{
  "num_hidden_layers": 10,
  "hidden_size": 192,
  "num_attention_heads": 3,
  "num_key_value_heads": 1,
  "head_dim": 64,
  "intermediate_size": 640,
  "vocab_size": 1517,
  "hidden_act": "swiglu",
  "norm": "rmsnorm",
  "norm_place": "pre",
  "norm_eps": 1e-05,
  "positions": "rope",
  "rope_theta": 2380.0,
  "rope_fraction": 1.0,
  "qk_norm": true,
  "attn_scale": 0.125,
  "bias": "none",
  "tie_word_embeddings": true,
  "parallel_block": false,
  "init": "uniform",
  "init_std_qkv": 0.0361,
  "init_std_o": 0.0361,
  "init_std_up": 0.0361,
  "init_std_down": 0.0,
  "optimizer": "adam_variant",
  "learning_rate": 0.00142,
  "beta1": 0.9,
  "weight_decay": 0.18,
  "lr_head": 0.00639,
  "warmup_steps": 554,
  "schedule": "wsd",
  "decay_fraction": 0.899,
  "decay_shape": "linear",
  "final_lr_fraction": 0.02,
  "batch_tokens": 16384,
  "max_seq_len": 1024,
  "doc_mask": false,
  "train_tokens": 157900000,
  "max_steps": 9638,
  "dataset": "wikipedia_en"
}
MLP neurons of a small language model. Each row is named by its layer, matrix (gate and up: input weights) and neuron, and shows model dimensions 0-191. Each number is 128 + 24 x the weight over its row's rms, rounded and kept within 0 to 255. Numbers have three digits each. A neuron's up and down rows have the sign that makes its largest values positive.
After each neuron's rows, "fires after" lists the tokens most often just before its 100 highest values on Wikipedia text that the model never trained on.

L3.gate2:106090161109101114161095159141106121160139088136117089175119136098124105127140108106138153110132068133107129151146144161118112101096113161166140154109167167129115140141160136080135088109156120139114131171133134148116132127118081129097098117130121126126182104125133131129112118150123107125133114175104084162136083115080104098133159140158147111084128108088139097121099070150105160145150111117124115102134162142130100144160136124158116129105118156143169094122137143154141125105134130109102118133113144117100142119161122149093097135155101117134155103169202119100129109102111129132
L3.up2:142136140128148091114126107141123122125125115088096117137115160096108079109079114145145168123152075147098095101162128123133108141100112129137121088112137119112133121159078130100153067139156164153123099079126128141147131145139138134110130155140146107152121128126127136135119164156122154149124148141171100153132077094121121123113144131109134142134112137147150114113112124144098172129123116130085126113142141117141138156132123098133083164119100124111132063103106141164168104142173088132174110127108111103147126090160139148131135147129111127185103068127166135064151139118146123075
fires after: "ear", " cent", "ill", "ain", "ult", " work"

L5.gate503:106127111146153176103098155144127116124144137106122099092156141109139142138143079140169077082151115121127092110104119150113130120104141133149131129139168099074143104144133127161127101139133137115156141182127124137135120125118129154137121136133130136100111151139134093151151217113151122097113118101100149139146162153128111119103164097145157093127166086155122070160123153149122136142158132128103124158100088144118122125092123136147103168108087149139142151135144151115122085083107134100131151145148140097108147162119107120121094147124122127125191172111099122139091127137159134179
L5.up503:124086093145120135161107136111131104140116142134118107132137102112122115131107143137133097155115079137113132139137150109164098159134133089070092144123130122147142107122113147173125150161064122135147076127131147095113088097068103110125126134101108114137139122133140156151125132106111131098139107123144157156148154140166135131100176093122116138116126093227109126117127149148151097104091060131150148137112133166097129118134122150109144129084108078154149115150120128107152132103114153117084158141105082148130110135142128153100121110122116122160119115119105168142116158146092153130
fires after: " C", " ac", " s", " M", " c"

L5.gate578:155129107165159139139143104131121134139153172074123090145168113119130140130112154111123131112110116121147116114109135123128090147125134125140141133142155108128151134164140073163131116127131181150148186138096096145132108094145148166127116137115104123111128116143097116131150095118111120159143142152179118170111128157143120138126111145123146104107127141094142185165123183132121145133065121129083154123107178130070143136123104135164101134132115123165157159087119112119123117110101123122166078127114137098103160141177114152128134164078131115158148127153118123147164133085139164083
L5.up578:121182150133157140129150153098154103159117123114102167134128178109137098135163141133129107118123119157120140124142136133123112177096146134116113126115119133126137101100138094154126129128087152096129114145106144161115116147131174135120114094099165149123184108180132150132121142175162126141156154101101073146145127137136132139120158145105124157078140109123125112125148082166132173125088104102135140152125164154160102078107137118122100115136120108148130123136069147092128151130118132132120151168113138092122160159128125162128112151092109087149102157200101127128108096143093087130
fires after: " A", " F", "est", " sup", " a"

L5.gate331:111123135078179141151158094146155140101147130145105172153101103139136134154116162119096138089151134121092147146136088173135118118165103115136117102143128110129123142067165108133128095151133138142119170114091087097154123107127139140116111145138118117107106115149128143126100119126161112117122131060177121156111132123175133124102132127190148082080111134131127120141106141158127106096197146094143175145151113117121103127118127150163152110137160122098107150149137123148167117118155085136138183143124147142116160096123161131130114080131134146104117085125132108118131127111132092112
L5.up331:114148176094145116132117159138087082124148104158101132097133132148130137141109103173145123141135159107134096110097170098161073147147144118133111133126098138168097158135147140070174105111117110136130106127122138092148115144132143121096112100097161091150128122121116127137145091160117111094122090089152137093152125079145149110140135137136142157118121107174111178134101138138142122143131135119114109106142110117147097085134125156081117138126133150126127154098111123120138096126085089122166141153179120201108124104135123122135117084146103142150149125107125137134152143178149188122
fires after: ".", "pp", "\n", " O", "ed"

L3.gate187:102110094077155155144119115138088101126135114123062097113154125129118118122133118104119117129138152115101106128096116141129142110148151136077150138163166117162139095161126128078130147126134114116140125087109153085110140142125139163099114135171106138119147111093113147119114185094136153108155153146113115095125128139125156088146167138135085087117095131105111132181130122158099142147116143149094171139137136047132136159126091073131157155135099119158125138113139114128127110150097095142171130151072097136134127122147146114129160158144161130123132077134119161108148108111140124125
L3.up187:145098137143183194132136095122106150104111131128128130119094156119118144123145120122125141161101140128125128179060125129111124146113106153145148126120145138124089147151144096098099136135062162089089110186181128132142114112105126087130152106156126142091102125145101115137126096136095107137122094091095124126126134116110134162176190157134125128134154120125097128150092118111146164158137127160121166164186132141150116127106129107110132146105120117121141141137119130097145167127134081126163115144117112141129122180110104132123160145137108123125132136166124107141095094156145174088
fires after: " K", " m", "ak", "M", " go"

L7.gate37:126149167126127146112131121103111102110140096172128176132141124141133124129165120113161077059105158153123106133097111116155132099112179120111137123090125134094133102107131157101089127163128136119146126145102160137160134100137139115110077153138095110140144130112125113126161087156155158123157141129114170118157112136152068124150169125119127108123178161130133130097118186134137125182113134136138080186120125123115085150119107127156107116116104109125129129091127147138097153114153114112114089125124107126102169164113118091151102124100111114115152163098163143139070148134120121127
L7.up37:108098121191108144168100160142147144114099109134127150115128148148147080141116149127117102137094143160126127174117144130114151145165154103128127168148141127125132133103125151106139147118148129148130090108121194096129086129134082137092171114103155118098135098088132149129175092108149124136127140098100173143155150132137147120126095136148150138139160133124123146126150116072106132121120157130133115161136149060162104073087145126160110114129128130188127097086148129100121120124094157131130122119104114162095141165081100128124126107173109107126127101102119130136129113146137151176
fires after: " B", " J", " T", " R", " G", " K"

L5.gate7:117098124094143048101163134169114121101113116162131116139168128092148118122105108142162123109113117115144123148099097129148096169117139049101132127128125101126167089126134133126105102130130166145150116162107134138113113153148154136130091117178149162137167125132157173097124126163149130113146142083133151136167160155141084118113155132110108132120127139175144130111101163130187104117111116138169145155127117143142102123105147137101090114139101101108121115085118090110082085147128117124139111104105105095123184139134115132147104114153088128130123113130096108137094141113099140137
L5.up7:153101156140132145106089124148118155131122138077163104098127141154157128131144115139160095080105155152112121123122190127174163124137119118124115090163121143150129095176117139161158156131139157123146094119108136111114095101140111135162147123139100143091175103124143113117107123184141162092142176095147169109126134108134086155144118104073133088139150123132134121122098140140131112144134093106120072117151124174107133130114117158135086141131113131157138162153125103146104081145104130149114093117133099103137158112123129140096115177162132133152165151144142150102094152147135092110
fires after: " D", " J", " a", " B", " for", "arri"

L5.gate293:114152126158162099087139137180110144112132130109123097124136118089155164125078123091148119126120149145150093139112130164105163128131131110103131155101151138130153095121185132127151125146096116118155111120109128146149103141108104099138158106133098151168165127168150114109180087106121097100137150100155095155138185156157096151112118179128139125142117140118116128096120151108141130170105133149168131171116117097139096160129142141139115126120108155138138150109115120086084138125113075090095124145133178135152157114166123080088114103119146138160143120140118107113151078143109132116
L5.up293:159151111102159076132101163130134107122138125098139119137147101139165135140093129104160096126112194136124161127112130085137095156104154096092114127089132142139174129160099092094136097130093146138101106130110137140123115117120131100133157090131130133138153088118113091125151145160129151145140140117090103093143173120125092146144112097105120121131120138144174144109110112116134089166124128162114115139134138142149112120151136160135179113081112107124097149092096146074114144161096126122117127064119085166130145115150168115123157163146134161097134138135114139084086123159151116147
fires after: " M", " An", " Mar", " A", " Ch"

L5.gate58:132114134140145076183145150120143162130148100121166149132110111110093140148095128106133137089117150119111073109099123118098134111138135151154103152139130118118144100129176125092132118110069126113112118115097123104125109094148149148150088132162138142136154140139155121135124127139093122118082123103134131139091143162176163122152130117153145100137124149116160100084084162121159166122187166126139120129079137118157147097165164098135118144176132106095117127111154072114126157081116103125132124141095139132115114118071127111131118163172120108133169135174115140125112119129137105096
L5.up58:174086138102100087160126139131138145108138143065162114180120131116138193127119146135147112147138139119127145118111114147110132133119103095151132126129118117119150045123138135108123135117139132121103107137137151156154133133099128075175131126140138131159108104149154149151101148126083109152107127128134114147106120159138101171118085118124106148116142109115124108125129154123097135182152124147100132133169130161194151085107125148099122139113099134108165123151153115135125144124117098110171093112116102123090143158085166150117137183132139112106130069163141132107144106088133103096
fires after: "at", "ug", "ing", "it", "ig", "ang"

L7.gate324:119182145086131105163161114119142136095111155160138123122160154122112117175124106145139108123182156140136119144090154157189138150169162131137139124097148073102125097147132127142139146121127111183086157172153151117139121112113119111136134122149136129154169110123121158140100147130136118112091105103145125142149149147148122109163114146149148136122140135136179155123095100090116111114145144193186130073137162123137134118100088096114126122167155106146138159123146127112108116107153153131105124129091128135119161132127124134143116122130118091157111116142141165096192141172143110097
L7.up324:128120125097162129157200106122125100087163131127130147076135164162139168157157124144114112092174135141152095094134099112103145118141115104128112121148102143106104133164126149163127171171093125137123139128119087089118158112126110139119090146149101125128137144123127133132074071126118167099137136126119112140190149148143142148085131084114163145120130106147144098141126154142141148138102165123135154158128147106157134120143128141061121115164102129147181169132138132127107120137142141125124144157128167159125120111135154146108103102105086160135158099112089140129107118107121168099
fires after: "\n", " K", "un"

L5.gate400:124135128110117099116135138179112144149125183092160132091145110112144099119125109128161154158133131112164109139135162124122120129126141154127115101133156109125149109100165136129143125164165134106100112119099142144120098150160107163136068176143117151078106115116152103130126171125122123106072114119140183127103136116147158136150176142130059116091105128119134136151128145066105106164128178092105138109152110102134090140147125113138153092114115144150122126087149155139112108137144107090090167151101181095111123118095139157138176128106139128122130160145127124159147150122142116139
L5.up400:111142101104096104153114145113087142107131128119113142116122145122094126156101133163120075119129091144169146157133112137143139097128144086166150142150127156130116103080162133132124145114079122121132120146155120143160147131145094111123173131189156169146135121162135178103163119149113133091087125123166123108122149124142125110148104130126114165182138100186152137151109111127139104169174144122156133108073118143106166147143137140128138114133135083134130166136158103105136142121114102098156120125127131113104134123139096143138125136109088121123100133154046127082103155135168106145
fires after: " C", " V", "inc", "iss", "ch", " c"

L3.gate262:121147131091121134120103111130113143128172116132113077130144122145151130084127120093152134141090109154093107114074125118139130118119155133114145190114186129122136140131114128103109097129153148114113113137135121177129108124140149099080062148103100151143125129150117087114120122117115107096080154140096101125142114147132116096165124122155106113115121159145153156122137156089125139138112170140105132120140148167126149103128155140149129125137120201123115171096157115074086111148105169143090100168130136175113148116134141120139131155104151106164126155171142143099120148069120133124
L3.up262:153111138101130109127095110130105156160161136142140074126135128094133144126142143112147117151118159091115129142108079092128136167105145108108202189117176140120163111145161137122122147111146114072142080149125121184107134170135133119123046073154115154121072140115122114105150122150155104122110128144104148111122072105145111125141120138129135127115113097146130078135140123084103126129126134130088145077149131136118144123100145138111158113115121150088117141137139131118078075152122154118140121140149100131148140110144096152110133179127113168123142130128138138120119120112125105133
fires after: " Le", " A", " le", " An", " part"

L5.gate465:145145139146150098149128146144103160153121122130152118114148116081161143130140120086089125130124120141134102160120146150172157136150107155133118121096135148126149142093170052125118110169110151110124110132091107139121130162084163120119133162110169135118137117101166105137124125126133098100111140092134150092129095146174078107134125167128183119146151154129117080169085154110092128140151104141126145124117141124139100112132123136127120138128172133112104124163148107151133111103115098148167114151098127088155131131100141135166159145130109145141115146097167062121112068108150087117
L5.up465:094124180115155146148117130141117110142099098132121101111137144154116129131164172083127113146137127126145118080134102148154117107101147158131117126100138150093141130091124110098105082128136097158135105086139091116140088121152079178120137106087103167146126089160119154131115148130135129110153141169117127136119141154110153131103127139096112133146127159130120100173144178125162146163128113156120111162116113162150149127122164133144148153138124098101136103163134157129120125117098192117110152157157129116169137116129136159113103096131166114169182080156145151094136152124172088129
fires after: "ff", " def", " te", "ation", " Med"

L7.gate380:128119132160117128111148094124175096082155119138112142152139163125107129114132073150108157159152174092093144144098183124142100137120139084132170166123162123126091114136169136102125118176118137137108109124121082160106151074135110155147134115135124143158140137155123142158096151131170192123160096152116135170131132147113113131111147182143136093124124138127140148120139182114127133164098119142137155158129104083124126151121123113099112112114102080096165094167122123135113127154127129106167135119108128137113134154115121099150178161134103162158155110146137131123144147150115102108
L7.up380:148145131144149128161118151135128144130103132092179106131153141123163121191111100105118121115105142164157131134122144117163115150139100139092138133112199148092123145130131121095140121127188126130150125126141143111121162085086138141086145130154125110099147152153081107094127088145156142130138205156125167146155126124127147138135134141164119114131120122130122101131151108122103149110115110110158142158124181125084110118195142069113054119165114120086113149106120131140163131137144112111116116137087153138150114111135091123129152116112124097146135121139098113153142114117125171150
fires after: " M", " W", " K", " B", "M", ")"

L5.gate233:126159133170118104164110124115156122106142101147162103163175144119148121127123102150145141128125171115116118095133168150150153113122087112112146157173116122130121107154152134091146091170126121110118088110134116104105106117123180089102101138117115121157163109138106126126152155112156161102096137144130158130144096106134115080145129089135107125120139124134134153113122142090129117164158139152126157128126160063144145171077086159136101103089086122126125160129139112120109150111128173106152110108101101154143132095095146172160131164164143133126114142128106144154151134169086176148
L5.up233:125127165132114116142145083113136122136102138156146145137114116161158125091134143132152144112099142123126115163147130152167102134102126120149103125100116115097133113083130174134165119121153139167099118095135147153127148175116115127065118096125113127151143121106126123113127118136180116122119093155105117088151114124101074101128167142169161107153089104101161090146130182144127097116148153161168095153116118152113126107110100144119137100159129111126129111117150103128167154121144133148161145141083079114173147137108103170155077121123120119140111088088126080120129078139098158137
fires after: " k", " J", "o", "e", "ce", " K"